{
  "head_dim": 32,
  "vocab_size": 2048,
  "norm_eps": 1e-06,
  "qk_norm": false,
  "tie_embeddings": false,
  "parallel_block": false,
  "init_std_up": 0.0305,
  "lr_mult_down": 2.0,
  "beta1": 0.93,
  "grad_clip": 0.5,
  "decay_fraction": 1.0,
  "decay_shape": "sqrt",
  "dataset": "wikipedia_en"
}
MLP neurons of a small language model. Each row is named by its layer, matrix (down: output weights) and neuron, and shows model dimensions 0-159. Each number is 128 + 24 x the weight over its row's rms, rounded and kept within 0 to 255. Numbers have three digits each.
A block is one neuron, or neurons of one layer that tend to fire together. Before each block is what it responds to, as a language model described it from the Wikipedia text at the highest values.

Responds to: Table column separators. Pipe and semicolon separators between column cells, mostly in table header rows of sports and election tables (| Pld |, Team; t;), with weaker firing on prose semicolons.
L4.down313:140120112163124121140137098089117114123154125128141120130156113148106103162116148124095098117112141152177150113096114120070134137118116085153135099124101142115128178136167149126110158108135104081123099131149125146110118074120149119157085134158103141125140166131115161106129135097107164141093131141146093116147101133173130115118161128112149113164158112143105119159124155106187127151136130093110143143096101118164166080126114111211120161116092158123140163115160123124105133132119118

Responds to: Pre-predicate completions. Word-final pieces completing verb phrases before the main predicate, strongest on "ome" of become after had or would, also finally, again, forced to, in order to.
L5.down94:110173127148163163180150117147135101152107097151081122108120152128148099133133188142084123111138109150140149141088090144163162121137152106146114130166089120131120130113129121099146132123148150119123131144116122131090143079136117160098119146131094137117100138125084165146158141135157127128122123104113121145113120130159123161072114135135122136141184144083087107128127129143128149149118136122150127129139135068160111176133133130142152111136115069104101091158103082145131113150136067
L5.down335:119184104127117129154170096143156083141120094157127120141111105151114123151087175116152082110117140165131158145128116109152112159083131159086121126129121140134207090148130115110119164143105115121163123130133146159118106171128097093114128139130114136153146130110154121125136147120083121139113115100123166156077123118154122113123103176130112162109126100119089094130125171120096183153110169126146137139136101120119092121107135172132127112148114152122131125098079120119111173126124134
L5.down453:165136115126126171145120128123109143109179160123125120146144084116098133119140158121161110156154133085150158128113166126131118076137121117127106149138075160133140150180160111158157117120134121103125124081080140146138106148094115138109168130101090135135100114121122106115115136125112164128121142125182133094154133140085149177137136143138111150086095085128110118143106171116135123107181172151126120134163147146140131122135122100135110111105114094105179132143133140132084094098124074
L5.down459:147124127138093092166159129150111104116110126099127094141145127161146163132155105150103126138136159103128136089140121098073125123118077113138148130071102137129114126131105127129122112120116162118161130146171129117171114149090135113163132143108173148132122122110129139125127180105110133131111122107122136135125112123142124158150124147104132091136089114143108124119120066124154132180115165180157146175097100168170134134188125076121136124083116094172091130121148139168107137119132111
L5.down473:170108157093111122151119137158101121145131146146099110119127165146129122120120096145119103167120137136174144154115129095070127123085121108189128125114142073114087109105140135151103119122087157150113151121118109117114146176140141199158085166129129120112135158079116121117120162144109115152146170135141095141139114133124140134152112119132080127130160165103154151130102139094138159131172116128144093098125103157120096123166114124116123138102125141102096120122107173106120111133184121
L5.down569:129124134113133117146126135147136134110083154081121136164117127213133115122144127140137156090110123146104159156143132150121109101149118204109114149104130139159110117144110162120104081094136152107111131119113128145100150055149145100131093113126151181157100147100094128134117131132146112144124100102130105108140126120128163147104107165114177131155138116145134098099109144124124147147146112140167116154143094150126059166148136120150136109107108095095107120101123157129176137121147138
L5.down589:117094162100160100101136120139107140161094115129177159074110172103180153113161115159149103162181114132091170105155120126122081126145120108139092107169164117101147109130143136114109120113160172077138130155124119139148138139137121136124143124129088104146126123136141127093078101106127101149074101138129104161080141120129127131130143167096136158125100141103111079159108120136134124130117125153151122144126150121145107146170120158123098139113117117115148124118099130121142136145187155
L5.down592:148173109149156100129151115078132143127105117111129126163129163138157159121152111112134117132117126090105135112107112109119144161126106121110103137178125131082159104111099116158149166153117166140154126144128094179136152145136097140114143133115110138133097140123134157123113162120148101157163134158128111160106080112181097127137132164118134105136115134153177104098108095148102132098106145154113106140114085100104123119174106167127186124145133142097140140083077106095136120082150119

Responds to: Mid-word continuation pieces. Second word-piece completing a common short word split after a tiny fragment, mainly me-et and me-an (meet, meaning), also som-et-imes, ev-en, se-e, s-ent; sometimes sentence-initial It.
L4.down214:160113134119083125154115117135129116122128126058134114131138138123131146157099109097132127132156093046149134176111124086145117138150138118100137147156174093132106177135119143091124152123123162121146142169118162137148105121096164153166118169085111115147091115171102115110075157140165139108134116157137124124128105172145159143102095115114106167101119125161139102113140115095138128152139173132133095108117122109157104117156140138140124141085128102122149139163126104112116113111166138

Responds to: Mid-word subword fragments. Short middle fragments of common words split into pieces, right after a prefix like f, comp, dec, conf, e.g. f-ir-m, comp-an-ies, dec-or-ative.
L5.down51:161089133083151135096161122155114122126150092189114107102106091155148177155118084092139137140112119141131089117119127077121096108130122110126130112136129145134149146122164140096116143171117121138153151118151143099135135141160129142148107077122106111127150150117136137114144133137113117096095101091126185130134127126113087166126138151192139135165114138129123091175088109135112167178110116177120138108141156112110127097135117117180118143125162144067109138108136150121120126113131128
L5.down102:154135120121119116144103165123139137153153076116084120113158120120117127153142117140132129147105091134075132181127153137134175107147136179110115103137124151098110139136114115139122147124132130150115147155120105157163122120152101143099102134120127107131147096164192108098139149147106124097143065116164139117116127092130153183138126123180153148088141056145099124131151137137114103129128127097099129123126137114090121111171122124149121087112167135089133100106148106156120165096160158
L5.down124:141129159159111163101125190123131131188168135121164096132103111137097123102133150147130138128176158085164107096115076131133196119093149132139125105143150151138148122148144151081101095141103141137129111126148119124124105101137157168152122105113134155125102101124120118099115118123168123127123117174117127150101104155141153143121121109148141117089118122065113110138126116123146135132158155134132143151123134072145111104084166116137134139179124155121115106139079121149097106092111094
L5.down218:175105127140128121138141182133158097136102106143127115071151116152122116082094163121121089168130137147090128151115135123151106172142111122098169111130125097165151144162113131132098125084122098098169125108135115152139142120111147171144142152145176116074149101154126123132136104128127110105139144119114099128092117168112127139104160121125098140130104107183180172088140118116121110105124130136118089113150127116157147146119092171114129148134151118158162147098148122125069104140125105
L5.down435:123083129100122155127136149147152118150134098155153123105115099158163143106135138114100140161131107131120134101115119120117165111117148139126102107086116115118121141093105187113117127100128126143152143090122128117129144125111119133141127147147148123169159133114133129141144109154148091118130111082111132128134128136072127103108075165077157092094125142183122172090168132122131108125148106102167161148113152147112119107109089167123125165193185131139132107112169161097149135081162122
L5.down468:122125114189127135136159111138113134165130143143132158141121100133113117113131166103132180106117137094131076136151120084151133120144110118159090091131137146081108115133167126130118095150117127116166134128105092125128181121120164169117106116137135113146116107131138127129132163106172090131124118153166117118135145106137160153139161137128143154136113125117141142128079178093147122121167116161187113076102145154118077103095151115136124148084142137072139086130124160112119125096118089
L5.down568:104099089172145126143112122113135115086107166100108135105137088125180167107129100141106110148116168109110118128111162059149113104165124118149115172133111164107113146174107094134117104118103129169161099132151086156157109127192123112106148122159109149142104109158105123119164121157097144109139104117111139104138089159144148141110167118134114138170107110124098147121121134123103118129170170122132135125096128123147135122126141144153121171140097135115099122096119156167130097163155117
L5.down604:148166120092134129108153144111126152153180144117128114172112120128141119148147154161120125147163124136072111151122150128146157128109109140139137117122082061134129126115131144104126089142177168160149121122116103102141109131113130160148150106165144142121104138118158125091148188081145155115106111119102085183121122110127149137119179091153136155153114137145124077110144108095095112150108105128129094107110106121089138121150150176127139140100105127114139156087137093080110126126125145

Responds to: Mid-word fragments, season dashes. Middle word pieces of longer words split into fragments (Comp‑et‑ition, Att‑end‑ance, Con‑n‑ecticut), plus en dashes in season ranges like 2018–19 in sports tables.
L6.down55:142143092134079144123078119115117108144084177159116122185118130154139090120103131105157152086120090058169110118163143138104120124112100145118080151177140112162130105145121163115163122125146073126115114152151147130103155116112135143159119145140147157111112114118149143108098105150133110129131101154127148102158116069173156148151128154099127139113077120164142127128146128153130096134165130142175149123117124116116127119143115164122120092130120147113133086128116134138125102153164121
L6.down110:101109117116113178131169114140157130140104132146143143099118130160140137099115131146171117100116111138100059129135139124122124126133156145120090175177157110147162142101092129080157138152135159137161201094140110181160129075105132132118175132105122095140076132145096116142141148131095116149129132104116123115105069099112142143145100097142104137143126142160154131128122146151124153128139082118107113087137103109103158109141116135160125134110119126159092127141137102113131154162122146
L6.down169:121121127147125171097120160085153157144151137098123135160114130163122145135113122089113126155139088103138106162163152157110144152096188145070142140130132129138151095142106113094133104128097095124155137114136126129171123122124089109089171112114111078083107137117143138134146123147140094121144161098109110129126139113127181152147119101118104123103112160070178110115130137124122090129136100113115116077154121123128145157104129121105173131135165164106125162148151096139120144161170153
L6.down325:125107147085097125144135163116139097116130094133142154168145134131122073101128127126160139148131130065089124104124098118106116138146116080154163107155145169178154134166109124078103130148155128137149111165133124130125130108116130150150058132173127141116123118081138130160132166097092133110133094144088114140133098150167161134117093131109102133140148117125137105130180105098130117133148100111144142169084106120154158140118100136152131127157137113126149130172154121111154083126151106
L6.down349:152141094090130079117126141128116135166143172138101114135149106126134134154168091128151094158113096082112143141114142086110121082079135167103120127130100119121161120119150122136133118161160132120132185153116140144120134082096110113135098185134111140163153136087127101117135136136134148154129129085080161102165161115147132103128146151168170128144116127122110115146064132137115159147108171152149136116138117105090115122136090085147140100089146122139130132144149123132087144157148128
L6.down429:140093093176129151116135142140115144105135129143125128111139094123155129153125129111136126150096158114128102109171136130093104127137111127152172139122118114121114128130115147077091193129090172136165136127110178144098109136145128142135149136102091145098131091100151124135102084144168144127112149134099097137111108182121146122145116140132142124084139136131106076120098100129184121133130125117156095118079151131110100160109167123137138131166138107088133131158107156100151122207116152
L6.down602:173120163113154111153162199113142111157089143178149119093109123120167109131137102086123149131114110134099149143133132171115132145109098113102120151156123139124119112139159110147121132181143131169117134136112122126149121143126121106157098085174112145148150116144161125146140126122140105120115126129110118122096092136108113091112102085122186117131155134142129138103108139117128184103147107144107091126175129097072156125103183166074112131130122114136121125123083129100097145140097146
L6.down620:111129120157122095029125103129111155113128105126165108109099133123137101148129155138169141132125126143136145135167132148112118103140138151142151109109127130148130046097127127079129151178142138153129145130152185143187121141120127132132150165119088122130140146102135110131172153087087096121131105126152075139154116126163138055090165131126119147163118105146114137141126142153101108113108100093146147150113136110117104141139105136119117154143115129141108162133142111103112125147123139

Responds to: Word continuations and also/he. Fires on the second piece of a split word (just, become, broadcast, Jackson) and on he, He or also after was, has or a period.
L6.down3:123140190113123111097111101120123130115152169132159123101147134150122126124151117141104106135143112182149093112102156121102137135099120106122119177073090105122124148118128126151097164133138179091091112126100131173117146123092125116097100178131130136091138098133108110151102135141141140168121113104105159105153173134164135198108121157115141117141122101125101102164144113138101133133128168140141093148110142127154138143148117145151127111133132142188123160089107137109104107072125158
L6.down45:118155154150105117115112146187100146112124100144146083126155124092040116143099124114098108172138121088136112156100080163170114199105140156081154140152129124156146134129150100151109103109091081128098137113134104083146140125125124113158144111154107129094142116122110129147124091108144136098135180140125102126154134121151130105135150129165098085112123139131150105122131157092118149119150160128145107123140118144129137152124113124158101136134156124135170118125135131118135169167120147
L6.down90:143108094161117137078175131153147134109139126140161067126142133139162117111121152118107130173133120118117156107120102121206178145119119088154123099106155113112145134171113146162094094085135125118151136159170150114170105133149113173188101120150154151126106106169146135115091141128129104155134116104141094131133118121106116091149130084110094122144156151135151109146115151104094133098093145119136139095126124138102128112101115136129095118185099096135142128113145123135138121113108132
L6.down264:158148140114114124117156124114109142123142141088103106128100116134132097155138119130120129126147132141128173121107116133097103141106122142160133127137155106105112168104111139145108126142173151158110132113131092118129122159109105124121111117156165143158170124162068114147108124146153146157163112086172115132037107186143091132133108127089102126108150128136131158133082106085162143142110156151099108126114125138146111135099172079108128127168122128125117136163164130134127106076162175
L6.down273:097131090115093086104129146136119158136126113114119132156109115149087130117151113125139134191099172122099180138150185132146161125137134131110124129123152070089120149139136086166115125123101089153142124114156120102078139130149082117117130134110125111077119093169096106117164074127135134155139140148142166148139172154124149121102143155133176181126138123122144118102096115142132096159109122090134119146128149147127146124130137134168153116091135140135144160146113110134108098138121082
L6.down298:114123139170122134127094130154157123113159119138127083108126155121149117083118160148144143130121115105121094144110115113158155098162133154127089120171137126097148105126196117163121135093136096155123147128138127119124108144194150134112119106113101158145130164133098120142127116105109108124101151116115101130111151127114148070168142137123149152126136156143155096121145124165136173112107079096154048156121134122175115128105154143105113146093133087131109153093140130113181095126139122
L6.down414:090132133083150115116102117110142104165129137140132163096126137148161122148173168086130122090176107163111144155116163119134127099114142096165143064161132120135143111178112118101102122167115132131124135130150126134153152172127088146122134159136078096147099116104106114104113200127119142132162148114119111127115133120132094131153114100150095096145126116112113134113121169155097123142146161151137131146138146105100100161164135102124166100095128151107135075147105103120130118154157100
L6.down562:117096118125102119131091107080108116121117148115132133154141091131102137159142180146134140065130106176105136097106128145102116121151109127107138129129102156144126115074134133127104146123157123124110105158104160126180135129093127082131097092111144123169108140130094197139124145125106131163178123124118157112160167121191129098107120140102091107117149155173114127107141145141180103146131175116152126137100155109120090144112162120106130108123157151133095133122133115138152153110149140

Responds to: Mid-word "ar" fragment. Word-internal pieces, mostly "ar" inside words and names (similar, primarily, Aquarium, guitar, Macquarie), plus odd "h" pieces and year-range dashes.
L4.down145:108131122088101133140091105101141136125113125130124134106141104109155135152118119130154184118149122119179138122155141135090121112147129104144104144110153118112136104131123136122127102155178107112115144111145136162104110112109121145135131133146076119180128161144143070135118094153092073116108133137110139196138110133142162145114153153134119099149166095113113144150098119148178128152142101101120158124112125143132149130093069126158071082115093174163149130141134130093142141121157170

Responds to: Mid-word subword fragments. Short subword pieces continuing a word split after its first piece, such as se|e, me|as|ure, man|ag|er, Be|er.
L6.down92:118099137129138147107141143163131133075098136157104134145154128137193097129145108123173145125078121126146135115117118123102150093088132147114126126080122102146139102159164136146103136167116101133169151132138131169139104164121119116154162163147126134135169088096159164079160169115067146108118146114143153127122090112119124162126136102123090160132127109145096091117124111112133104157131153122075124113144115113169156109121162086118106093170118108125144123134138138131101137105167126
L6.down276:167138106119141134086146139095177107140120110126166189065102108137152104110096141132128129125128200120107094125132121147170155076146145103108114116120147124139090112097082120118140111198118134160157098168102149088130102163172100195137114138141136144110104115128100144143120118136165131133167102130123151102115117108117108124132100141118133161144106111105162101109133118109118141150156136113136133113109121151117135126119152107162152124148151128109131101172123101112104155131123140
L6.down283:112118121132136154163140119111094143110149147134112126177143169119168106130107095151084116135145178150116132109159098149149130126144132137119090109144126132140119090110134122086133102127120151167117148193144135104138141109108144147166127126142100094100113144127099142137153106123139134143133127181122132108177125140109091097151158098155128130118101101190154114159131107104126131148116080089115133171103126150121146103099148141098131144092076113062164110159123112103145168126105120
L6.down401:174131108150134130169107146161109113117113122108103146130085123125133143127136125155163131081132119127089063064115138148128158099167104125142138188169120122108087159103142131106121159128150128135103125130086155137141127136110142124114137096143145147122129097135171146132134101127138153138140107136104131134128091151124133118163140101122138112142142102163106152106110133156197128095166127106151143104155126123118091193084157109116122136117091099131088110154097124117086159123156152
L6.down438:119134143147139128156164117119133079145194123136136125085096132136111148119098127126122163132075137115147105128119126113155138138147114132209111084134123129130135089141124153128093147124147119130180165106113130122117137104100111134134139146105175121124086134182117143125151109134139142133120161137130133119134163114155098139132120136115157075112107119140157144104117112144121145109148108122126165075117105106089106125095184166127162141187165111103159108089118094133110115100087142
L6.down491:116121096108096132149092160143126133124155144149160153110104091168141101108151156148130123117146138123093098124100129120138128088137124123107093168136139139108132131147142078152092083156073116097152123125100096134135184112108139113141164120087144089157127103145153141132116119157125140132131118090164122159099138105118118126129065147130192159115075099109149181133153084168129113129137145133105135152163114104125132138102141103124173144152158157142137114153135108147112110142149122
L6.down613:093129123128125082158110128120144132110152124142163124077175123119096096165133147092101151109138121140111153140088120107115096123164133130144122108130107111117135150103109175162126139170138138133165110132111138129145120125169140136124094135147130086154157155158143162147158095102133096146141121103075143111137107101187074118124129125151122126174096161113123102137109135121120131131123162195153127111100092149143080136125119123156139131136133133141146151124115088140106051102158131
L6.down621:165149059130188099139121120104129165102126136109131103162117123116107115144120147130112134138097093117153140104131141113124126108111118125126113105076098124145157190186097144173104137140086150126136179131128122146118125126107140095137111119192155108169141116129168123085132129135131158113103141094125132141146133119159109134149162135115138116111138113120079129131103139136173147202112083167117147119099120128117123101118124147092144150104102107149112127136103102164129118138162143

Responds to: Mid-word continuation pieces. Short inner word pieces continuing a split word, strongest for rail and train (ra-il-way, tra-in-ing), also me-an, De-an, se-en, and digits after a comma in numbers.
L5.down90:145107161152153109110107128127149131111125106111107145182120143091114099135110152132145126118157100102109147105140122126139121135103146130132132147130094121091120153127146151127176122077148113136155142154107129153124121085084091126143104181114091176142120149089148134152128115151094135129173112124121152127121132109113152077113180181111106155124101139135103127118148201156071148142110146116129110133160128115156099125086097156119062115149150125134121116169126155114123101153143125
L5.down118:179127128162125109131137135150166118135064188120138171155145134128119140160104135089100105088119099123107096132106127165131128113176101111164126186152162167125134151145095119080189099126116139107164140105140140130099085082144154091152141144117128124087164104169117135141131152139158152116126137121133125121107129093165110132146109117118151112172117117143079097100143108130145133125123119180121140085118124124135108119122103123132113130133119145100142107118114104138106113151163104
L5.down133:114115104130122133127138168114149106116161123111126158100129118162134163088108122079135139146111076097124168153113111088129114163127138104100112144170119081101149109168165171121147135148102119130109123163121125145100119153124135173116142064119126145121127129140120146149115133178111131114098095159087111119138112121153131118136092129114102154095164154139145182122091148119099175146159144088118114141137100151118111137119150093119102194136143143167148086137123136157142127145111102
L5.down160:132151131116128145138144133134120156112135149109129122075100152108110138138161112099151122125133141181145141124110138174081131142157108136149140153131149170116136117096132118170094167130155146083149120106084078136189129124079070105091111106171099157113152202081157143153126124108109106133123109144142130100138139171148108101099128146146113163124156104153148111135118120142105150132164131168099133134152085098121115131127121116127110097127134154114133140107112126118143135090100111
L5.down207:115126148127120134095154145109133115072115125128101152112158104137085147153131136115097142089166123119109127117152122184101090150144108125140089119103161155161159111172111120078119118111159140118120108087124118181141164117082117104139134131144144130128091132121163154131130190143126145113099140128120119123152124107151189148175115093154119133097115115132079155110170096112106149152138106130142130154108094149139136103131148168114130175111120136074120119142098132105154162130120118
L5.down310:139150125095108111108163114148154108160167177122167126147133096131098130132157123116159126120119185117116141177141130106182140142156102143139090103099150108132133136139105088145112139120115135110142143106139116101069119103126142108163155155124140111122164151132138159145138091085169128092163129125145111089154141129167136121113133164117105114143093134158121122146147141153150112153081098131098115141098084127097126134096125160152121092093096135127171103140117141126111113132130053
L5.down355:147112122182132138101146136112165140165124157153123084103173143100137149117120123137066125114129125105109131098162175082138091125101152116114154146099134133143149125155122139136149097098168110125162097126125116104129128093130102172160163133142172110137135123127169129130145098133116161096157131145109128152098143114133128100142162093146119122122130143142154093091142055133109125096104147154131143117115118171100141071098137133125167134143125103128118115128109077100128147170162146
L5.down628:125101105146087144145101115133152125097159128182121122100110142102126157121112102133111138107176119101102095118129118194100084123127169143135164102123133142093107127124086138159089150137174175141132159130154111117102130102093103151109100121111158123169113107111140133170141138125110094127124094122205135110159104146105116116136185089119165136119129139141089128157160150117168162108144121104132151160102128135121099130159154144131108129133111099126126120167125112154116129113150110

Responds to: Mid-word continuation pieces. Inner pieces of words whose ending is predictable, e.g. D|ens|ity in infobox population fields, San Fran|c|isco, and the | after D in standings tables.
L6.down42:142140173124172154109163122125119091128094112089141147159132149090134110110172128082118115143113128155110126118103121157168121115079114125092131140216107142108141103136133123162159098116127129129128137093104148127121103143127109153108108111172111137176122126146114099144179121180156109143118129122140117110153080114126144126147083145101101134157125119109163149134112140105143120092142107112132118111173149153089103140154144106121118165124113061161169097137140137122139108131132132
L6.down153:113147133132127107117114119124127135183124153161110134132161113102147124125107126114147074117200133104133162161107146198147111128082091149111121134112117138107097164179096124112133104131145134123151127166128149097113114116134130155104099089144104163157136102110164151156123130143100164145114141112108117130117112148120128079130170119175121135144136125136121080176143133089130094129112146117124094097168075159106149149152126124075102123104151128125133125157120114154113111133168116
L6.down180:128121133115130148110102073125111156148089157125159122128084101134097113121135089112122141165121095144151103115128155124097133092117110120110151113065126110097123158168103138127128119120099118091129133138161127144162112154149102145143115112096119115096144103092120107141148134133094119150118143141108115150179126140156179172130126150141135151176133126118111126180105126131133137071124159155124135177123138172143139130112094091129118110138181160095170123168107119177122112151091150
L6.down212:129120125143107138120134198134173142118080143133086125139151138125165092123173081122114137106145132136107108125130150148115150130135173136139127141105130095157077129116117135109137190118125080135098151089142135116158136085091121101174122145125117128115137118118132151115118157134076115107146165173155100145147152128140099121147126083093110139136112151155127111143129130144142091095117105157133140135110121156134175095111130111126107096109132141067110092191135133169137129138152112
L6.down377:131099086117161167099102106091177132092106123123159128168175105133139110147143109110144119152154165139095140100142130131112094120192095156132102102125108125088152152131125136104150102149138125138116096145129146091155090095135120145103100083136153177156149118139092146105101133127115146124179108127133100124122095129139113141109130125086141140162117125122087143093143114119128134136129161121164114122150102127112179178144121086155113110106111124141139169136148161192116134115135123
L6.down405:083129151139124131125115176146126147122132144138146109148135152164127083143126134171106135103144133150117117179084133149119133171126152169145119107136125123105150114066100152079101159133175138120147143135136140129129175127108097116136150137092078105130129113157116160139116155117139101169123126145145090108155147106138156119178120104119130100150072184142096109102120131120115131097118156129145135140120148102139121080126127157118103110059115124137091156168098112113098151135110121
L6.down560:095143149099120167141120142139134135129125146132174128125109114103096110162164181117159149150101125148132128138138113099154158123149082151107140122158123081143176132123128148139172108166128108145141141116135188130155110127101148103131116091111129106076159110103088116117128131139113147095104067107152116149140102144110128129174070133101114116150088138129110151121118165135130090156163099097161115115143147152118114130119150137094103172140127065113110097156141131152138132129149105
L6.down576:087109140145098098118144123132070132140126090097116123175129137129158148129122159132140117140147162141129110141148126193138125138096164095116120150143115155136116120143096128065147110158128152136169138138146141078118115177099123126154103159119134136144136147087154103145146091126118122163177086065106128127100125095115115122125155128110158132092158119133147109119118114117131098132145081090136131126121164113145176124174138139137093136107118116122095125176133119141098179153102135

Responds to: Clause-opening words. First word of a new sentence or clause, right after a period or comma, such as While (often split Wh+ile), In, He, when, after.
L4.down284:139090129108069133123125146137099116130081121092127152106111139125130119150093098139128152111133119117100104144114212146137133113121117100132127142115120150134158150167121118147080122131092123119116143149134107136132122152086199138126145149132111169148134091141109126129137133108129134102133146122177168139132106128151159095111165117143085077118081141128104143160140184122176179120112099155128108156116143149124145106112141130139117121152098098112107137119123156120194140126120087